config.toml
num_hidden_layers = 19
num_attention_heads = 4
num_key_value_heads = 4
head_dim = 128
norm = "layernorm"
norm_place = "pre"
qk_norm = false
tie_word_embeddings = false
optimizer = "muon_hyperball"
learning_rate = 0.00694
lr_mult_o = 1.08
beta1 = 0.95
decay_fraction = 1.0
MLP neurons of a small language model. Each row is named by its layer, matrix (down: output weights) and neuron, and shows model dimensions 112-239. Each number is 50 + 15 x the weight over its row's rms, rounded and kept within 0 to 99.
After each neuron's rows, "fires before" lists the tokens most often just after its 100 highest values on Wikipedia text that the model never trained on.

L14.down1138:45 53 51 48 47 53 57 47 73 42 33 19 62 73 33 51 58 48 54 68 40 78 50 60 48 43 49 62 32 48 47 64 48 72 78 65 36 29 58 42 48 57 36 41 49 48 42 49 28 47 57 59 15 39 53 22 46 57 44 32 54 54 44 68 38 49 42 51 50 43 52 46 50 68 48 74 36 68 39 73 49 49 31 55 48 64 66 42 60 46 45 32 68 46 73 68 50 61 53 56 45 33 30 65 44 33 50 58 42 44 61 46 46 76 69 23 33 25 58 61 52 56 49 61 46 54 71 47
fires before: "\n", " | ", ".", " |"

L13.down988:75 56 47 49 30 29 50 45 56 32 41 39 48 69 72 37 50 39 76 35 56 73 71 36 80 59 68 43 66 36 43 52 68 23 39 45 59 50 41 31 93 52 60 36 45 25 53 46 43 47 57 32 35 40 33 54 71 51 26 49 47 49 59 35 56 63 28 68 84 64 33 39 57 41 46 58 54 39 40 50 14 47 46 61 43 74 17 61 39 48 55 57 56 38 37 73 59 37 40 53 53 61 30 48 39 31 50 76 76 20 73 11 45 55 56 34 22 44 29 78 75 56 50 34 76 43 27 30
fires before: ".", " | ", "% | ", " |"

L14.down1096:57 37 58 46 58 66 38 52 46 38 43 16 63 57 54 60 55 51 48 90 43 46 48 67 58 68 46 32 53 13 60 71 50 20 44 72 73 52 43 42 51 62 35 54 46 45 59 72 36 43 47 52 46 25 58 41 45 35 35 54 54 47 36 86 45 49 37 54 67 49 46 11 30 37 82 38 34 64 48 35 38 46 38 66 36 61 69 67 50 43 42 54 75 63 38 58 60 50 48 38 61 70 64 48 50 43 46 86 72 38 73 36 41 34 61 37 26 41 33 78 53 59 54 79 65 62 40 48
fires before: " | ", "; ", ".", "\n", " |"

L13.down311:58 34 54 43 26 73 74 77 39 55 32 57 50 31 53 64 76 55 45 62 47 58 47 54 51 32 83 52 40 33 31 44 42 38 83 52 65 44 35 33 66 35 52 38 73 54 55 35 41 41 48 54 58 52 39 68 65 52 21 68 30 33 56 50 42 57 42 40 78 48 19 74 48 29 31 63 41 46 69 34 56 54 46 83 53 34 79 56 41 41 46 50 42 73 68 59 37 32 47 39 57 62 51 53 37 38 50 63 63 72 30 44 49 44 53 43 33 53 65 37 15 24 65 36 50 60 54 67
fires before: " of", " of the", " of D", " of C"

L13.down721:68 34 75 37 49 39 70 47 49 71 44 58 46 54 64 64 10 46 81 56 70 47 44 70 42 41 43 33 42 59 57 44 71 65 43 43 61 39 50 39 28 26 48 35 55 20 56 50 37 73 51 55 34 72 36 43 54 81 28 59 38 45 32 40 52 34 33 64 45 27 44 39 45 51 90 50 60 45 58 34 77 52 59 55 38 58 47 48 58 73 42 43 22 47 84 76 75 57 48 66 80 68 31 47 55 55 48 48 51 27 49 77 70 31 50 45 47 48 52 80 32 35 54 48 43 63 52 52
fires before: "0", "1", "4", "2", "3"

L14.down430:61 77 36 49 66 41 46 50 69 41 55 38 30 57 71 74 35 60 61 35 45 27 51 71 57 57 33 58 54 43 54 54 41 71 51 29 35 34 50 61 43 15 65 67 32 60 43 43 54 50 50 41 55 59 35 43 74 62 46 46 36 56 33 55 62 36 60 21 58 20 50 82 61 65 44 99 06 75 39 51 66 35 65 89 71 56 60 62 45 72 57 44 42 46 11 39 85 41 35 74 40 51 64 53 53 43 43 49 57 56 60 61 37 71 41 38 57 47 70 67 30 32 44 55 52 63 54 48
fires before: "1", ", streaming", "jud", "useum"

L14.down708:58 34 45 46 63 47 21 22 32 31 56 40 60 59 67 65 47 31 62 69 30 69 63 26 74 47 31 56 49 63 66 63 68 78 35 56 29 53 70 42 46 44 54 37 24 69 54 19 58 53 23 42 52 43 36 67 18 66 57 06 49 41 40 44 28 34 48 39 35 40 61 20 50 59 46 58 59 48 57 49 22 44 65 74 53 41 97 33 42 45 49 42 63 51 43 81 46 62 50 46 34 42 44 40 38 51 46 40 52 70 55 40 12 60 05 48 32 50 34 33 64 40 50 63 35 46 59 53
fires before: ", "

L13.down2013:39 55 68 44 58 67 62 63 62 67 47 40 54 64 31 42 65 31 66 47 44 67 66 63 43 72 62 71 47 29 65 72 56 53 52 76 51 27 39 54 43 60 45 32 26 55 39 46 68 40 43 44 60 70 58 57 26 44 31 65 54 54 28 24 47 36 32 36 96 69 72 63 69 35 45 91 36 69 60 60 43 40 56 62 82 48 49 70 15 56 55 49 65 47 50 64 55 84 46 57 66 40 49 56 35 69 47 35 23 41 28 34 50 55 67 49 69 24 47 74 39 56 43 54 24 45 67 41
fires before: ", ", "p", "un", "u", "-released", "è"

L14.down780:61 41 23 31 36 41 65 33 49 24 44 35 73 72 48 31 50 51 22 22 44 57 45 61 40 59 70 39 68 76 45 54 58 43 61 55 51 42 41 37 53 78 54 87 41 43 58 42 40 44 44 78 37 56 39 68 56 24 28 64 54 50 46 37 35 49 74 60 65 34 35 54 59 36 39 34 65 62 61 37 26 58 39 43 24 47 52 49 47 84 38 62 59 55 39 62 61 51 56 34 60 53 55 67 55 50 36 45 52 79 53 49 83 44 62 48 53 41 46 86 61 44 48 50 43 64 34 47
fires before: "4", "5", "3", "993"

L14.down1684:61 71 48 42 46 43 51 47 41 40 82 60 56 24 75 51 63 47 52 65 15 36 51 52 39 58 73 59 50 55 41 43 25 59 47 37 39 48 47 48 25 39 70 61 49 63 71 84 89 68 45 70 98 44 70 38 12 48 52 66 30 25 69 82 59 81 37 49 65 72 60 39 47 68 64 55 40 64 74 51 70 77 89 48 44 51 60 69 45 40 45 79 57 32 31 50 56 74 53 61 35 52 44 33 52 46 68 59 78 56 68 31 35 30 67 68 55 41 31 65 63 70 39 77 67 48 43 33
fires before: "1", "0", "2", "-", "3"

L13.down1361:50 27 58 33 62 74 50 74 65 36 38 38 72 51 32 34 49 37 49 67 42 90 36 27 65 58 58 47 68 64 44 66 61 36 37 62 75 48 45 45 33 20 54 50 47 41 50 57 69 21 46 45 36 60 44 49 53 67 46 65 36 44 72 44 73 51 65 44 45 53 59 44 40 48 48 54 53 50 52 83 54 78 53 68 71 34 39 64 26 41 31 48 44 27 28 59 67 80 59 38 57 74 59 35 50 66 48 36 70 62 73 61 63 48 76 48 80 32 42 68 82 31 46 37 66 36 56 73
fires before: "i (", "i,", "ami"

L14.down109:59 39 76 62 42 51 56 53 49 74 63 47 38 81 72 44 40 53 41 29 68 52 47 68 41 27 62 45 23 51 59 48 33 65 38 57 93 56 55 49 35 36 52 52 48 47 62 26 19 57 51 54 48 66 46 54 52 55 34 65 70 50 55 44 61 40 60 43 47 52 56 53 29 50 56 46 43 71 65 35 39 34 71 61 31 57 37 56 46 48 37 71 48 64 57 16 72 38 88 74 26 36 60 75 40 43 85 46 51 52 63 48 35 65 56 44 38 44 51 26 42 63 72 60 41 42 87 65
fires before: "19", "019", "22", "20", "21", "020"

L13.down863:48 48 52 63 33 41 61 62 76 52 52 47 52 62 55 83 42 60 62 47 33 47 39 46 53 35 65 51 33 71 65 40 52 51 39 31 58 39 47 50 57 64 59 68 31 67 44 31 60 52 47 58 23 50 38 66 65 48 39 30 38 76 41 28 49 53 99 19 13 51 72 53 37 68 65 48 55 46 70 50 52 52 70 53 67 65 57 35 39 31 49 66 43 47 52 49 42 64 58 66 77 46 56 55 89 46 50 25 61 38 35 45 37 48 45 38 37 65 79 48 39 42 50 72 47 61 66 41
fires before: " |", "\n", ".", "\n\n"

L14.down592:37 56 53 53 46 42 51 46 50 59 49 35 66 62 64 34 64 42 65 40 42 51 63 65 45 48 25 31 42 46 44 34 37 58 46 66 82 53 46 54 12 62 35 59 56 41 49 68 62 17 53 43 33 47 45 48 42 60 61 51 52 54 55 37 59 63 29 51 61 87 47 70 48 39 55 52 46 48 47 63 43 58 50 53 31 51 65 67 25 67 62 36 61 40 49 80 45 56 63 38 46 82 63 28 50 33 55 69 64 53 53 62 51 44 65 55 62 51 38 56 38 48 55 60 35 68 59 36
fires before: "0", "1", "2", "3", "4"

L14.down823:50 48 74 37 47 76 42 48 28 30 61 24 66 52 73 75 52 19 52 39 66 20 52 42 74 63 53 74 45 39 62 49 53 53 53 22 73 57 44 42 40 70 71 51 25 21 52 44 46 36 62 53 50 54 71 64 52 55 46 62 70 30 77 44 33 28 70 55 38 39 53 99 48 34 55 42 45 66 48 36 62 51 86 36 43 52 48 50 44 44 57 49 24 58 55 49 30 43 64 39 75 31 53 65 34 56 23 50 61 39 75 28 23 76 61 48 56 56 00 49 38 61 41 35 63 61 52 80
fires before: "year", "000", " | January ", "ES"

L13.down1317:44 62 50 57 75 34 44 51 47 59 65 52 52 46 76 60 56 41 80 53 66 28 38 54 37 40 35 60 42 35 80 55 71 48 66 59 64 24 31 53 49 54 48 39 57 70 28 47 41 51 43 33 51 41 61 34 41 49 34 78 55 30 71 46 59 31 52 37 61 56 59 25 53 51 64 41 30 53 41 64 21 32 43 53 44 44 69 35 56 46 30 39 49 34 50 28 59 59 64 50 45 65 48 70 64 38 55 73 26 60 59 66 27 41 51 54 38 61 38 61 43 66 66 36 18 73 29 82
fires before: "0", " | ", " the", "; "

L13.down175:40 76 41 58 40 42 46 49 41 50 47 70 49 55 53 57 33 54 45 58 48 67 30 48 67 65 37 44 37 49 55 80 43 58 28 15 45 50 50 47 55 61 61 45 50 52 78 36 50 64 79 42 40 77 46 43 73 48 32 36 47 53 14 67 83 73 51 58 58 53 43 29 99 38 44 70 16 68 78 74 48 38 93 44 80 65 54 56 70 43 74 59 41 61 40 37 48 71 65 39 42 33 34 53 50 34 50 79 30 49 42 62 71 46 59 54 65 76 37 38 68 92 45 33 49 70 37 71
fires before: "3", "9", "19", "7", "17"

L14.down2010:71 73 71 56 50 24 37 48 45 40 48 62 54 66 47 48 47 60 58 48 50 69 42 39 34 40 67 59 42 33 49 51 28 43 15 58 76 52 48 44 34 26 38 46 52 49 64 47 55 68 38 26 62 39 50 44 30 42 29 58 32 38 25 72 40 34 44 86 36 51 41 50 45 38 22 33 89 37 63 43 41 40 67 38 40 40 83 51 52 42 67 42 27 52 78 56 62 48 56 69 31 32 45 50 25 43 73 51 37 64 67 56 27 70 25 37 83 53 30 47 34 52 55 38 39 36 49 45
fires before: "20", "020", "021", "21", "19", "001"

L13.down1785:37 79 40 26 38 39 52 25 54 55 36 62 66 72 61 41 40 59 19 65 21 57 56 50 44 35 71 80 41 42 49 67 43 68 68 34 50 65 42 29 31 33 64 63 44 53 30 59 59 60 52 32 52 27 17 36 61 63 26 37 25 50 38 23 52 46 76 12 43 93 46 52 46 31 55 55 80 51 89 48 31 52 67 47 60 16 59 57 62 56 35 56 47 62 68 47 53 50 67 52 48 92 56 36 65 20 55 56 67 73 36 58 41 62 49 40 71 39 41 55 63 53 42 23 63 43 69 59
fires before: "–", "0", "th | "

L13.down2002:52 77 34 68 55 43 36 47 32 63 55 59 38 59 53 38 99 52 61 32 45 39 23 33 59 27 38 45 73 39 44 45 67 55 49 40 51 50 75 38 27 70 63 65 33 57 37 58 51 61 25 32 90 57 50 70 65 61 39 73 55 53 55 70 62 46 46 77 55 39 68 23 61 79 59 53 45 51 25 36 72 50 56 77 41 35 25 59 58 68 63 68 47 56 38 52 37 75 70 54 32 50 29 50 88 47 28 46 42 37 27 68 50 29 37 48 68 79 59 75 72 43 60 52 42 60 04 48
fires before: "-", "0", "–", "2", "1"